{
  "head_dim": 96,
  "init_std_o": 0.0,
  "max_seq_len": 512
}
MLP neurons of a small language model. Each row is named by its layer, matrix (gate and up: input weights; down: output weights) and neuron, and shows model dimensions 96-223. Each number is 128 + 32 x the weight over its row's rms, rounded and kept within 0 to 255. A neuron's up and down rows have the sign that makes its largest values positive.
After each neuron's rows, "fires after" lists the tokens most often just before its 100 highest values on Wikipedia text that the model never trained on; "fires before" lists the tokens most often just after its 100 highest values on Wikipedia text that the model never trained on. A number after a token or word is its count.

L3.gate954 [146 159 194 127 150  86  94 140  65 176 136  76 124 139 114  86 145 139 108  62 162 156 113 181 203 120  97 132  85  98 137 117 139 149 152 138 150 111 181 137 100 114  78 174 100 108 134 139  94 134 136 172  98  97 121 123 116  90 104 110 161  85 149 129 117 101 144  98 135 136  93 144 128  90 155 151  98 112 157  96 118 177 130 145 149 142  85 124 173 142  79 146 174 119 155 110 121  68 123 111 114 162 144 171 105 170 128 194 123 135 188 119  71 112 156 163 101 153 155 111 154  96 133 199 166 104 142 132]
L3.up954 [ 92 148 123 100  99 100 127 187 182 110 114 111 124 151  82 124 118 166 114 153 129 167  84 104 126  84 142 141  84 110  73 130 128 134 118 109 137  84 122  91 145 109 154 102 125 164 170 114 141  78 116 171  85 123 170 143 153 178 138  87  80 139 120 106 141 121 134 108 142  99 107 114  53  90 133 142 147 165  93  40 151 110 188 132  90 146  69 120  89 165 101 126 125 173 129 136  94 104 151 141 119 165 117 162 134  77 109 110 126 137 111 143 145 153  93 116 158  86 120 131 115 118 108 101 148 116 120 120]
L3.down954 [158 181 132 138  94 151 143 128 172 126 172 134  70 107 131 122 155 112  57  82 143 128 103 144 156 120 146  57 139 114 106 109 146 156  99 123 151 108 103 172 128 162 174 144  81 116 111 138 128 129 199 137 179 127 115  85 156  77 129 137 199 122  93  64 179 106  93 116 113 160 151 158  84 148  69 130 102 123  89 163 151 145 153 142 124 146 142  81 168  99 134 116 149 160 193 142  99  97 122 157 161 102  92  75  95 160 107  99 139 106 179 121 137  85 116 110 130 133 120 163  69 105  91 117 122 170 116 147]
fires after: "2" 22, "1" 20, "3" 17, "0" 6, "4" 5
fires before: "1" 23, "0" 23, "2" 18, "3" 6

L3.gate1007 [200  93 119 188  80 127 186 122  86  71 101 118 137  89  97 130 104 140 139 137 138  84 104 181 118 121 115 128 174 151 126 172 115 131 151 128 160 177 118 111 171 166 112  72 183 108 166 145 120 155 125 146 160 112 180 143 131 122  87  93 133 156  95 177  64 161  85 109 154 116  84 132 173 125  71 156 133 104  98 137 162 185 138 114 152 163 175  74 133 111 142 103 148 161 127 109 128 129 157 144 147 103  86 163 143 177 112 160 135 102 180 134 148 163 150 107 164 100  91  94 163 151 124  94 179  76 138  74]
L3.up1007 [ 81 144 117 151 151 170 166 159  85 190 137  98 129 128 106 151 154 100  75 120 155  95 172  97 156 203 131 123  67  94 175 116 101  92 141 134 174 107 205 156 137 125 127 175  78 131 121 129 137 131 149  99 149 174 184 128 109 144 116  79  94 160 176 139 140 111 146 163 126 116 164 112 119 114 150 135  69 118 127 123  64 128  99 128 107 107 158 121 109 141 135  81 129 160 104  93 144 105 144 162 143 142 198 143 102 106 126 115 142 162 151 146 164 131  94 154 152 117 133 123 132 109 154 104  49 137  89 127]
L3.down1007 [137 138 136 174 191  89 145 198 114 148 131 140 160 154 112 105 122 132 118 114 116 101 110 150 153 101 134 155 121 125 100 187 119  98 165  70 157 140 121 119 122 137 115 150 120 158 158 165 144 194 141 150 159 126 114 166 130  56 118  55 123 131  82 180 133 140 131 131 189  95 128 154 163 172 150 115 189 126  75 132 126 115 102 112 149 118 137 115 101 108  98 111 136 137 171 123  90  94 169 208 152 118 140 158 223 156 113  85 202 144 141  85 140 139  58 102  65 132 157  91  96 148 127 105  82  74 158  93]
fires after: "1" 35, "2" 32, "0" 15, "3" 7
fires before: "0" 33, "1" 21, " (" 13, "2" 12, "3" 10

L3.gate492 [120 133 130 107 159  98 147 109 167 119 134  83 167 150 107  98  94 155  86  69  78 132 162  81  81 181 126 124 130 151 105 143 152 138  96 171  95  67  83  97 145  95 134  65  67  73 132  99 116  98 107 124 156 144 171 135 162 159 129  89  86 131 141  79 175 117  75 144 129 129 117 102 111  99  97 157  99 153 102 113 127 110  84 174 190 181  90 125 169  88  93 141 137 129  96 108 140 117 190 139  94 102 130 121  75 113 139  94 155 129 125 116 120 137 153 153  87 156 131 103 148 155  98  97  93  82 124 156]
L3.up492 [119 119 138 115 117  85  99 151 141  96 105 123 139 210 139 131  84 130 122 144 116 159 130 111  86 144 105 159 136 126  89 182 169 198 112 147  99 126  70  90 197 105 101 140 123 168 122  91 153 100 133 133 113 130 110 176 160 101 127  68 140  95 173 131 156 146 107  90 103 117 122 129 112 118  61 113 131 227  90 161 114 169  51 127 179 135 126 104 170 104  82 195 164  63 127  89 170 218 143 118  98  87  87 223 165 102 115 154  84 153  99 120  94 160 189  86 128 207 157 137 119 125 121  91 112  60  95 188]
L3.down492 [165 130 102 130  91  96 159 138 200 155 134 180  99 142 124 165 119 120 166 151 142  92 160 138 158 118  67 144 136 152  60 132 135  89 150 123 115 212  86 108 149 124 153 134 149 132  97  64 171  82 181 138 101  95 106 174 110 176 130  77 173 128 103 147 166 153 119 136 121 169 190 133 133  88 129 118 131 197 116  97 135 168  95 125 101 112 202 175  90 145  62  72 161 123 148 141 181 191 156 135 186 114 104 158 174 107 157 169 157 122 101 137  82 170 172 119 119 116  71 156 144 112 110 211 136 134 126 158]
fires after: " |\n" 48, "|" 8, " " 7, "ER" 4
fires before: "|" 51, " |" 34

L3.gate573 [108 106 156  99 128  81 153  91 136  48 123  94 201 126 116  89 142 205 126 182 136 159 102 118 203 148 105 167  91 174 142 149 146 173 149 147  86 115 110 134 154 134 131 122 163 135  89 145  61 156 127  33 127 130 149  84 131 134  83 133 138 190 105 160 117  90 131 134 149 150  87 107 175 153 128 133 195  99 125 110  90 135 178 141 132 126 149 148 143  64 101 142 181 107 168  87 145 111 107  75  87 118 186 106  95 174 104 147  59 184 136 140 138 151  76 127 183  83 160 153 142 123  84 141 145 105 161 119]
L3.up573 [148  96 118 153 120  98 190 122 101 118  53  99 196 101  89 128  93 213 120 153 189 106 165 120 158 139 145 130  81 168 163 105 113 142 160 104 144 148 161 125 152 146 133 161 119  65 138 132 115  99  83 104 144 130 176  96  86 123  67 102 111 166 133 131  97  50  97 169 104 143 141 134 128 129 125 126 126  93 158 123 124 179 170 151 157 129 117 170 145 106 109 116 131 147 137  97 149  92 103 137 101 104 152  92  73 141  56 158 152  97 148 117 106 149 143  98 131 145 119 108 140  73 134  98 130 164 105 151]
L3.down573 [145 112 126 113 138 111 173 181  59 167  67 150  75  69 129 147 127  98 113 132 168  92 153 164 136 149 126  47 150 109 138  95 153  70 159  99  76 140 105 132 130 169 110 125  80 142 122 112 155 103 169 195 135 127 138 111 158 110  68 150 101  76  95 107 133 154  94 138 140 101 102 124 156 155 107 124  90 114 145 177 133 185 108 122 144 108 148 151 135 179 126 105 111  95 135 126 158 134 137 117 131 129  96 111 132 181  88 171 192 179 173 149 102 148 127 166 106 113 126  74 180  98 127 161  96 133 136 134]
fires after: " " 33, " |" 11, " Gu" 8, " |\n" 5, " Time" 4
fires before: " |" 33, ":" 7, "cha" 7, "–" 6

L3.gate1014 [208 127 161  96 158 115 187 119 180 142 146 125 162 132 130  96 143 146  90  64 138 131 154 118 133 144 102 106 108 167 127 141 139 106 122 178 133 114 137  93  93 136 126 133 137 182 160 112  82  73 129 110 141 124 140 160 105  66 158 129  79 158 112  93 162 167 137 104 109 134 118 139 174 141 124 133 125  79 135 138  76 136 119 129 124  78 130  99  87 142 117 101 111  75  83  95  44 107 109  71 126 122  77 100  85  72 142 100  93 139 181  91 130 138 104 210 117 191 129  64 154 126  51 140 132 101 137 206]
L3.up1014 [143 145  88  75 171 115 126 109 146  72 156 161 153 171 130 171 183 192 110 147 146 119 141  65 106  90 149 129  89 108  95 122 116 175 143 142 150 128 154 171 102 185 144 104 142 143 116 104 169 124 118 128 120  81 103  89 117 105 165 128  84 177 138  50  85 127 154 114 141 142 172 169 150 135 135  99 207 122 116 171 132 119 137 106  95  94 121  77 141 145 181 126 143 125  80 130 143 173 135  82 124 171 137  98 166  94 154 175 105 117 145 110 182 146  80 112  55 164  81 155 163  99 127 125 100 176 149 133]
L3.down1014 [115 122 103  83 116  90 156 115 111 125 127 115 127  90 150 124 114 108 129 141 138 118 114 119 154 105 113  93  74 136  94 152  81 181 106  64 100 137 111 162  70 106 122 104 159 148 148  60 113 129 144 203 112  98 155 136 143 140 154 164  82  82 153 105 108 145 139 129 152 169 162 117 134 147 137 154  79 129 177 222 124 153 129 107 114  62 192  72 113 109 131 156 113 148 114 153 101 158 153 122 117 147 136  22 154  94  85 140 139 123 178 113 139 120 126 121 112 139 126 134 155 112  95 107 123 143 144  66]
fires after: "\n" 62, ")\n" 12, ".\n" 7, "'\n" 7
fires before: " -" 47, " :" 15, " Al" 14, " Ro" 5

L3.gate697 [ 90 168 116  72 131 135 162  99 139 144 131  71 155 149  60 190 193 135 129 163 151 115 146 107 141 119 126 122 179 179 122  86 142 129 148 138 124 105 128 151 129 139 204  86 138 135 156  98 144 138 158 117 128 170 172  80 118 149  89 111 165 120 111 169 156 151 153 139 134 113 164 141 103 142  91 119  70 124 171 164 155 142 181 123  99 113  92 141 121 140  92 103 100 158 192 138 121 126 153 127 152 160 221 175 171  95 137 101 137 121 161  67 122 129 118 139 112 169 101 145 117 115  44 122 131 121 165 201]
L3.up697 [132 137 121  76  97 104 171 119 156 154 120 103 103 133  82 151 211 126 151 116 187 123 150 139 129 128 160  94 188 147  95 111  84 161 170 149 129 118 109 141 160 164 211  74 129  96 196  85 196 133 159 118  77 167 126  72 105 118  70 134 203  96 126 106 153 120 110 134 136 103 113  80  82 110 129 178 124 131 130 172  97 180 211 125 125  84 119  96 147 130  70  63  84 153 149 142 135 120 176 123 159 123 181 139 181 115 132 124 196 163 157  66  92  73 102 153 160  90 131 132 128 140  83  97 154 172 155 121]
L3.down697 [124 101 141 168  95 143 161 157 113 108 151 124 144 177 153  65 134 118 101 155 139 117  96  89 183 159 133 152 131 111 122 140 115 144 119 139  98 129 150 157 169 104 117 103 113  65 112 105  93 100 141 121 192  88  96 137 113 146  98  92 131  58 159 131 131 118  81 106  75 162 127 134 114 106 191 102 164 155 134  80 123 157 178 154 169  95 121 115 119 129 146 100  79 120 112 104 135 174 137 109 130 116 111 113 123 101  57 125 113 114 136 176 114  98 148  97 145 116 122 117 110  77 148 132  98 109  93  99]
fires after: " " 44, "19" 14, "-" 8, "20" 7, " in" 4
fires before: " |" 27, "." 10, ":" 9, "," 7, ";" 5

L3.gate998 [107 152 119 105 103 127  99 117 135 147 166 187 102 164  67 111 152 219 150 122 104 120 117  80 184 107 113 121 105 124 105 135  87 138 110 109  35 138 123 120 142 107 123 116  66 136  85 150  35 218 158 138  96 156  96 186 125 140 208 129 147 135 111 113 152 148 115 134 130 128 103 165 158 105 132 108  62 161 139 130  88 186  88 133 125 136 166 126 149 170 159 140 188 111 149 142 120 158 144 168 183  39 117  99 159 106 169 171  55 149 191 171 206 106 120 140 113 110 193 183 111 126 105 107  99 127 116  95]
L3.up998 [ 94 101 129  81 106 128 153 160  63  48 156 156 218 128  90 120  94 179 141 136 132 131 136  83 114 102 152  95 100  84 197 101  95  98  91  83 123 135 120 137 114 138 165 126 112 117  82 148 134 181 110 148 189 125 186 156 104 131 170 130  46 155 154 124  97 170 127  98 140 103 149 146 136 160 116 116 156 119 185 115 117 150 117 114 108 188 167 122 151 179 176  66  99 119 180 129 127  62 172 119 168  88 170  92 100 133 136 152  99 196 148 155 171  99 185 154 122  98 143 159 158 148  80 131 112 230  98 130]
L3.down998 [100 186 114 222 111 122 138 155 107 121 166  67  98  96  63 165  76 158 124 130 164  87 149 169 143  95 147  60 150 160 135 159  62  62 110 116  81 136  77 102 140 150 106 110 124 135 155 102 104 159 113 113 129 112 113 134  89  94 140 139 125  93 133 124  81 152 163 107 112 125  89 144 134  97 143 175 126 118 154 132  98 152 123 136 139 213 114 136 132 142 140 131 159  79 141 120 152 190  65 131 173 104 106 116  73  70 142 180 114 115 133 111 158 149 136 118 119 138 163 123 155 128 106 144 145 125 141 147]
fires after: " |" 53, " " 21, "+" 14
fires before: " |" 77, " |\n" 9

L4.gate323 [ 84 149 106  97  97 110 123 122 111 172 101  71 147 117 119 151 110 185 124  82 116 185 143  76 130 124 101 131 141 192 128 144 115 159  40  77 157 111 113 128 144 145 105 102 171 127 128 155 107 134 144 135 129  66 117 143  76 185  68 101 139 125 135 109 162 143  78 134 163 143 125  88 128 141 122  95 162 166 224 139 153 156 192 145 138  89 195 103 118  89 153 149 132 129 133 133 164  96  92 112 114 103 131 132 108 121  94 124 137 119 128 129 105 122  85 148  67  96 153 155 131 146 113 119 172 114 142 169]
L4.up323 [160 147 102 154 123 132 127 134 145  60 129  76 136 119 124 126  65 146 132 119 174 220  99 164 156 108  60  97  80 108 116 134  84  77 195 101 164  79 124  64 100 143 113 129 139 185 119  89 165 170 112 109 130 130 124 117 134  78 110 174 111  65  94 149 122 159 167  58  86 113 109 135  93 104 114 153 152 131  81 143 156 160 150 141  81 148 126  82  87 163 160  77  88  70 161 109 127 130 131 111 114 148 174 100 181  66 152 120 156 135 141  94 139 160  41 106 159 150 120  58 111 161 125 122 100 158 100 166]
L4.down323 [ 90 119 163 143 116 105 161  75  94 158 147 154 147 116 135 152  99 209 123 126 117 153 173  80 148 145  95 181 158 128  99 132 165 156  89 139 162 134 119 110 143 130 113 112 112 109 142 145 110 121 114 117 129  71 110 170 126 143 103 120 108 101 118 143 165 121 102 165 182 137 117 116 137 150  55 105 143 124 203 129 138 113 146 117 195 109 190 149 153 118 103 158  96 167  80 143  98 114 154  97 165 106  97 142 150 169 120 134 141 132  59  70 144  94 114 115  84  79  85 159 164  79 104 166 122 134 166 144]
fires after: "19" 43, "20" 16
fires before: "." 29, "," 19, ".\n\n" 10, ")" 10, " and" 7

L4.gate829 [150 119 146 143 146 126 157  90  98 144 112  57 129 111 130 167 123 113 129 124 121 171 167 144 171 120 155 118 106  58  81  77 198 175 125 136 102 147  66  72 101 112 179 123 145 122 123 157 137 172  88  83 150 122 180  95 188  90 114 132 105 124  96 137 137 188 110 117 125  85 129 139  97  60 136 137  72 147 133 128  99 105  53 115 126 178 116 107 113 118  93 131 131 194 143 145  91  81 166 163  91 211 120 106 102 122 127 119 122 104 103 123 169 142 184 131 101 123  69 142  98 125  83 157 119 193  90  92]
L4.up829 [170  70 174 110 166 142 126 182 165 158 146 149 120 100 132 195 135 132 120 157  98 131 134 181 126 178 129  80 114 102 155 127  89 129  82  78 132 140 159 144 160 118 176  96 193  80 112 121 136 154 129 145 102 114 139 106 174 148 170 133 123  94 143 139 143 170  74 122 151 137 116 117 128 170 125 156 109 133 115 123 122 165  73 141 135 164 146 153  62  40 122 118 121 148  76 142 113  93 117 135 167 133  78  96 108  91  97  76 124 101 159  99 124 151 133  65 169  83 154 104 113 169 125 100 189 176 175 110]
L4.down829 [135 168 132 131 127 101 164 160 151 102 123 162 129 116 109 127 163 113 168 139 127 147 161 132 113 110 172  69 117 132 186  87 202  84 181 142 158 134 125 124 113 129 154 110 143 125 155  42  88 125 122 141 168 133 113 159 101 137 134 174 195 165 159 175 134  97 155 109 160 117 155  90  91  61 113  94 147  98  98  86  97  98  93 123 119  94 183 157 134 103 118 139 129  99 155 108  92  92 103 122 146 132 136 117 171 148 125 107  85 118 109 120 135 163 127 164 162 155 136 111  64 116 144 124 116 149 160 161]
fires after: "," 88
fires before: "3" 12, "6" 12, "1" 12, "5" 12, "4" 8, "8" 8

L4.gate854 [ 64  98  84 116 117 160 124 178 126 104 133 137 128 122  99 116 171 108 141 179  95 188 131 122 149 144  80  91 129 143 138 141 204  68 110 135 144 124  86 104  68 150 112 100 123  74 135 132 107 138 111 143 134 138 205 114 119 162 119 131  75 192  49  81  95 133 147 191 132 164  98 119 134 168  87  76 108  76 147 167 103 198  99 144 136 140 132  89  75  44 146  97 166 192  81 154  68 105  65  76 126 188 159 110 155 115  71 105  90  29 146 111 186 162 127 162  67 133 169 179 140 148 137 170 137 133 111 117]
L4.up854 [151  98 191 127 127 139 165 134 120 144  86 104 104 163 180 154  81 125 137  97 192  93 123 125 140 141 163 146 155 150 129 133 120 110 102 135 128 138 122  76 144 127  77  84 145  85 106 182 163 103 109 110 125 117  76 155 128 131  84 184 177 100 120  87  77 179  95  42 150 177 143 138 167 131 149  87 180 127 186 171  90 136 130  68 161 144  76 116  93 141  73 121 150  94  99 122 112 161 184 113 145 116 125  88 163 121 161 125  95 105 138 120 129 143 126 103 135 153 167 166 151 111  75 137  84  87 108  76]
L4.down854 [ 64 169 113 113  90 188 165 136 137 156  82 110 148 150 131  76 111  82 188  96 133 135  84 173 121 113 151 149 137 144 125 119 149  99 137 149 121 136 140 147 129 148  78 116 165 100  99 150 135 144 173 109 187 101 129 150 126 104 119 111 170 111 115 177 103 150 104 108 167 161 147 149 115 124  75 113 228 143 147 143 142 132 131  91 143 103 197 120 133 103 145 109 151 162 145 182 206 130  82 139 138 137  47 148 145  92 151 114 107  58 128 126 144 167  89 159 103 133 101 150 140  92  83 146 106 152 181 161]
fires after: ":" 61, "." 36
fires before: " |\n" 30, " |" 23, "\n" 11, "%" 4, ";" 4

L3.gate209 [104  79  95 154 150  88 116 145 126 142 122 125 204 121  83 161 183 139 135 143 137 161 111 114 134 137 155 154  37  85  88 144 122  94  58 146 153 132  92 149 157  99 141 113  68  95 136 180 110 114  86 168 139 112 131 114  94 134  65 117 103 158 114  78 133 115  93 182 178 163 134 104 153 106 137 171 140 123 141  70 105 203 156 152 113 142 141 105 174 123  87 111 140 122  87 167 149  85 133 143 158 132 149 143 157  87 107 165 191 133 151 128 148 178 133 125 119 153 162 100 142 112 132 137 129 215 124  69]
L3.up209 [104 150 113 150 128 181 153 144 144 110 174 154 116 103 129 141 191 127 149 106 119 119 146  63 188  95 137  69 144 118  96 104  81 169  67  89 166  96 148 192 150  97 138 116  69 164 110 126 153 156  93  88 123 141 135 120 189 153 107 192  91 117 146 115 136 171 101 137 109  98 149 137 113 139 126 146 139 153 107 175 158 163 104  67  73 125 158 156 126 159  84  92 114  96  87 162  97  64 148 157 188  89 105 121 181 164 117 170 161  90 112 145 106 192 125  98 139  91  91 115 109  97 136 132  17 122  97 118]
L3.down209 [123 165 115 166 139 142 120 126 167 115 164 124  85  95 200 112 138 162  65 104 129 111 104 134 149 104  57 121 176 125 150 187 129 124 144  70 133 129 112 180 138 130 118 118 138 110 113 167  94 170 190 129  99 118  73 135 124 177 156 184 155 110 144 142 145 143 149 125 159 138 117 166 126  62 182 118 137 124 108  77 125 185 107 124  81 148 118 169  83 127  82 108 154 129 123 151 108 110 115 108 127  69  71 132 135  89  78  54 155 131 119  81 121 126 144 147 177 111 141 106 150 123 170 128  59 139 114 110]
fires after: "+" 29, " |" 23
fires before: " |" 51, " |\n" 5, "^{" 4

L4.gate85 [154 135  96  82 151  81 122 166 129  94 147 128 160 103  82 118 135 180 121 171  94 119 138  86 124  94 149 165 111  79  42  53 158  95 115  96 147 110  84 106 137 157 116  92 107 110  96 166 115 133  68  94 109 153 170 150 159 106 109 174 138 128 122 160 169 100 110 116 158 123 146  84 156 135  33 163 124 111 170 144 133  77 126 179 119 196 111 109 104 129 113 107 161  92 110 162 169 128 174 112  86 175 140 127 117 131 159 105  94 152 181  81 190 118 105 138 105 121  78  86  82  93 123  70 145 146 114 121]
L4.up85 [160  79  91 159 177 115 160 150  71 145 119 107 134 109 132 152 144 197 151 159 108 189 118 123 126 103  69 118 170 116 116 130 165  81 113  96 113 137  72 133 145 149  65 152 163 116 159 148  77 169 106 198 118 154 169 108 142 150 136 157 129 141 104 131 148  89 159 116 143 137 124 145  95 103 107 158 142 123 111 144  97 152 104 187 101 106 144 110 172  89  91 155 123  89 170 172 145 206 132  79 137 170 127 202 173 105 145  93 112 130  97 107 134 162 127 136  70 115  76 100 146 138 114 159 109 104 132 176]
L4.down85 [ 88  89 113 151 163 208 117 157 158 150 177 122 115 109 130 149 143 190 130  70  84 144 135 106 116 121 126  78 162 123 139  98 184 143 139 105 174 155  96 114 107 150  59 158 145  83 139 137 149 115 156 151 106 125 130 150 133 137 111 144  97 164 187  92 192 107 139 164 115 172 136 128  97 101  95  91 136 192 113 146 118 148 159 128 134  75 148 139 183 128 144 161 152 116 100 202 113 163 121 145 173  95 133 129  86  78 119 140  88 134 138 127 101 126 159  97 181  83 127  71 164 130 117 120 132 113 164 161]
fires after: " |" 94
fires before: " |" 81, " " 7

L3.gate869 [126 116 134 152 115 100 141 109 126  87 126  23 175  89 152 173 103 123 110 133 161 161 118 114 103 127 158 101 104 155 116 108 149 111  98 113  85 112 126  67 156 124 142 138 170 129 174 146 103 123 106 133 187  87 192 121 138 125 114 143 127 184 148 179 175 215 143 104 145 157 129 125 123 135 104 100 196  98 120 108 152  61 181 176 148 129 173  94 104  86 146  75 150 140 135 124 130 102 151 138 112 109  86 154 105 120 117 126 133 141 159  84 147 156 101 148 111 132 154  62 137 106  69  96 146 149 113 134]
L3.up869 [138 107 163 128 141  96 130 154 105  79 123 103 106 155 143 158 128 179  97 156 130 118 108 129 143 120  76 147 102  78 125 147 132 140  84 184  88 130 169 137  82  90 147 128  84  88 121 105  38 115 124 107 130 151 163 154 143 116 147 114 102 168 103 147 155 112 117 136  90 128 142  99 125 134 143 126 156 116 120 166  62  88 112  91 171 169 141 125 143 116 136  90 138 100 151 112 110 101 150 143  75 127 100 100 126 147 150 188 146 159 113 108  94 124 132 144  98 115 176 113 109 176 158 143 127 163 105 132]
L3.down869 [152 143  48 112 152 124 132 176 131 121 129 123 126 141 149 106 155 133 143 148 109 128 160 136  75 124  69 135 108 129 106  78 111 144 102 100 105 100 157 162 165 145 137 170  86 114 130 120 146 105 110  98  96 152 161 134 178 141 104 144 106 116  93 154 132 158 120 120 112 140 142 134 147 142 164 127 136 145  82  51 121 108  73 125 122 170  99  99  95  76 183 168 131  82 198 136 140 105 152 120 141 116  92 123 131 124 122 162  98 159 164 192 103 107 159 150  77 110 119 106 100 129 127 111 152 146  87 149]
fires after: "," 97
fires before: "0" 31, "3" 12, "1" 10, "6" 8, "5" 8

L4.gate148 [ 70  65 148 110 106 124 141  82 135  86  99  92 180  79 101 111 158 130  74  66 132 138 135 114  84 193 156 152  73 153 104  76 119 160 134 118 142  99 126  94  28 138 143 132 102 123 134 150 109  98 106 126 157 204 145 137  89 144 102 119  69 131 121 113 118  76 120 206 107 148 134 123 139 167 126 100 123  89  92 123 158  97 138 190 126 129 103  69 118 105 120  95 153 182 176 131 152  77 132 110  76 138 146 128  90 204 130  81 127 129 177 117 137 136  78 129 104 156 137 144  86 151 103 117 129 214 163 132]
L4.up148 [194  71 118 125 113 109 121 100  72  87 173 184 114 157 106 159 153 192  74 159 110 104 174 133 136 132 129 111 158 108 136 136 112 185 131 177  93 132 116 107 151 180 130  89 145 172 164 148  88 116 115 101 136 117 108 118 104 135  99 103 155 201 153 191 129 121 128 124 118 151 131 108  70  76 108 134 139 147 109 120  52 157 111  75 153  97 125 156 101  72 155 137 139  76 126  80  89 117 137 110  71  63 196  95 157  78 128  88 153 101 119 148 155 135 114 160 144  99 145 142 217 121 126 167 110 188 132 124]
L4.down148 [149 129 171  68 101 112  89 134 162 110  98 154 126 140 165 149 124 109  85  88 123 132 181 147  77 154 169 169 136 147 109 144 149 160 138  96 145  99 185 151 143 176 117 123 123 142 110  90 133 145 130 138 143 166 163 176  85 151 112  81 133 105 130 129 106 199 166  91 149 150 205 140 119 116 101  71 100 138 183  96 140  45 114 190 175 149  77  89 105 120 126 123 134 170 112 134  69 117 123 147 199 111 116 123  47 133 161 121 150 163 176 145 143  99  74 106 108  92 142 116 151 126 107 181 116 108 157 160]
fires after: "," 20, "2" 16, "1" 15, "3" 12, "4" 8, " " 6
fires before: "1" 19, "0" 18, "2" 17, "3" 6, " |" 6

L3.gate133 [128 125 161 140 154 142 205 133  88 138 132 154 140 173 104  69  99 111 129 123  94 166 158 135 118 102 166 146 178 116 132 135  58 128  70  88  98 119 135 151 105 125 154  96 108 140 145 157  60 169  50  72 171 146  94 140 130 108 114 133 131 176 149  57  98 110  88  99  95 127  95 149 131  98 168  91 211 121 148  68 127 122 140 140 161 115  71 191 141 106 130  83  76 212 149 126 115 129 146 123  71 148 182 122  98 115 160 128 123 145 194 110 109 113  89 143  96  73 152 124 144 116 182 113  69 124 144 120]
L3.up133 [141 134  90 102 171  99 111 154 169 127 152 186 125 191 157 134 153 122 150 145 148  91 112 112 106 106 139 107 205 106 146 157 102 145 126 148 156 180  81 103 133 112 145 160 146 144 128  64  58 116 175 108 107 105 150 173 127 160 121 124 143 106 152 164  76 119 108  93 126 148  67 182 102 160 120  96 141 164 164 144 135 122 114 113 114 132 114 112 108  92 175  69 142 114 157 106 102 167 195 139  84 112  75 154  78  95 103 121 166 169 127 142 122 105  55 177  93 133 101 169 119 106  80  94 140 135 143 111]
L3.down133 [ 91 107 155 123 189 105 147 124 135  88 137 106 117 123 165 174 101 156 147 166 105 151 128 146 141 101 153  68 133 110 122 101 119  92 168 158 125 207  99  79  92 133  81 100 123 161  82 103 132 136 139 199 114  70 112 182 124 156 141 112 120 149 122 104  91 100 148 127  60 125 190 112 143 112  94 110 134  59 184 111 142 157 136  74 109 161  85 176 152 143  93  93 109 122 144 167 122 114 178 151 114 176 114 144 135 109 162 140 131 117 155 225  77 116 156 131 121  51 126 136 167 129  86 121 171 131  90 114]
fires after: "″W" 23, " |" 19, "|" 6, " " 6, " Goals" 4
fires before: " /" 26, " |" 23, "|" 9, "." 7

L3.gate277 [136 127 126 153 169 170 114 109 111 122 129 178 166 119 129 103 153 121  76 151  83 134  97 100 147 117 108 144 115 224 111 140 122  87 139 187  65 148 132 141  87 124 149 136 127 144  78 105 143 115 119 150 180 226 159 140 136 150 132 104  99 135 115 100 108 140  64 165 173  98 130  87  66 129  97 103 181 120 132 111 163 155 108  69 158 155 166  79 137 114 172  94 123 103 102 125 128 107 160 203  98 109 172 132 161  79 120  51 102  92 237 129 204 103  80 149 111 159 144 141 100  89 125 113 127 130 133 108]
L3.up277 [146 161 130 190 190 175 151 132 111 126 139 145 126 154 104  99 111  76 155 117  90 156 150 125 148 118 103 123  95 136 131 115 172  73 105 128 113 130  83 176 103 179 139 154 154  48 122 144 179 123  93 122 128 168 158 189 121 126  70 115 138 192 119 189 105  72 128 138 139 137  99 123  63 122 103 139 121  90 117 135 187 188  97  85 151 123 155 141 142 102 105  84 130  59 129 128 198 119 181 184 137  80 147  91 129 147 138 133 179  88 110 124 188  74 132  72 135 115  97  69 170 132 115  90 176 119 129 194]
L3.down277 [129  94 157  93 188 148  97 144 109 136 147 107 103 141  90 102 162  63 101 104 117 109 139 160 110  98 148  63 129  94 146 104 140 143 125 164 166 127 131 168 151 193 181 211 130  61 133  88 196 118 169 133 141 119 168 146  85 112 124 105 165 135  75 133 152  98  94 174 135 110  98 131 166 165  93 116 139 114 173 174 121 210  91  93 122 141 162 174  97 129 111  93 150  88 124 120 137 127 158 193 128  73 117 125 130 176 176 180 171 106 136 130 170 121 125 101 144  85 109  74  97 131  72  91 125 166  78 158]
fires after: " on" 30, "In" 23, " On" 14, "On" 12, " In" 6, " in" 6
fires before: " " 97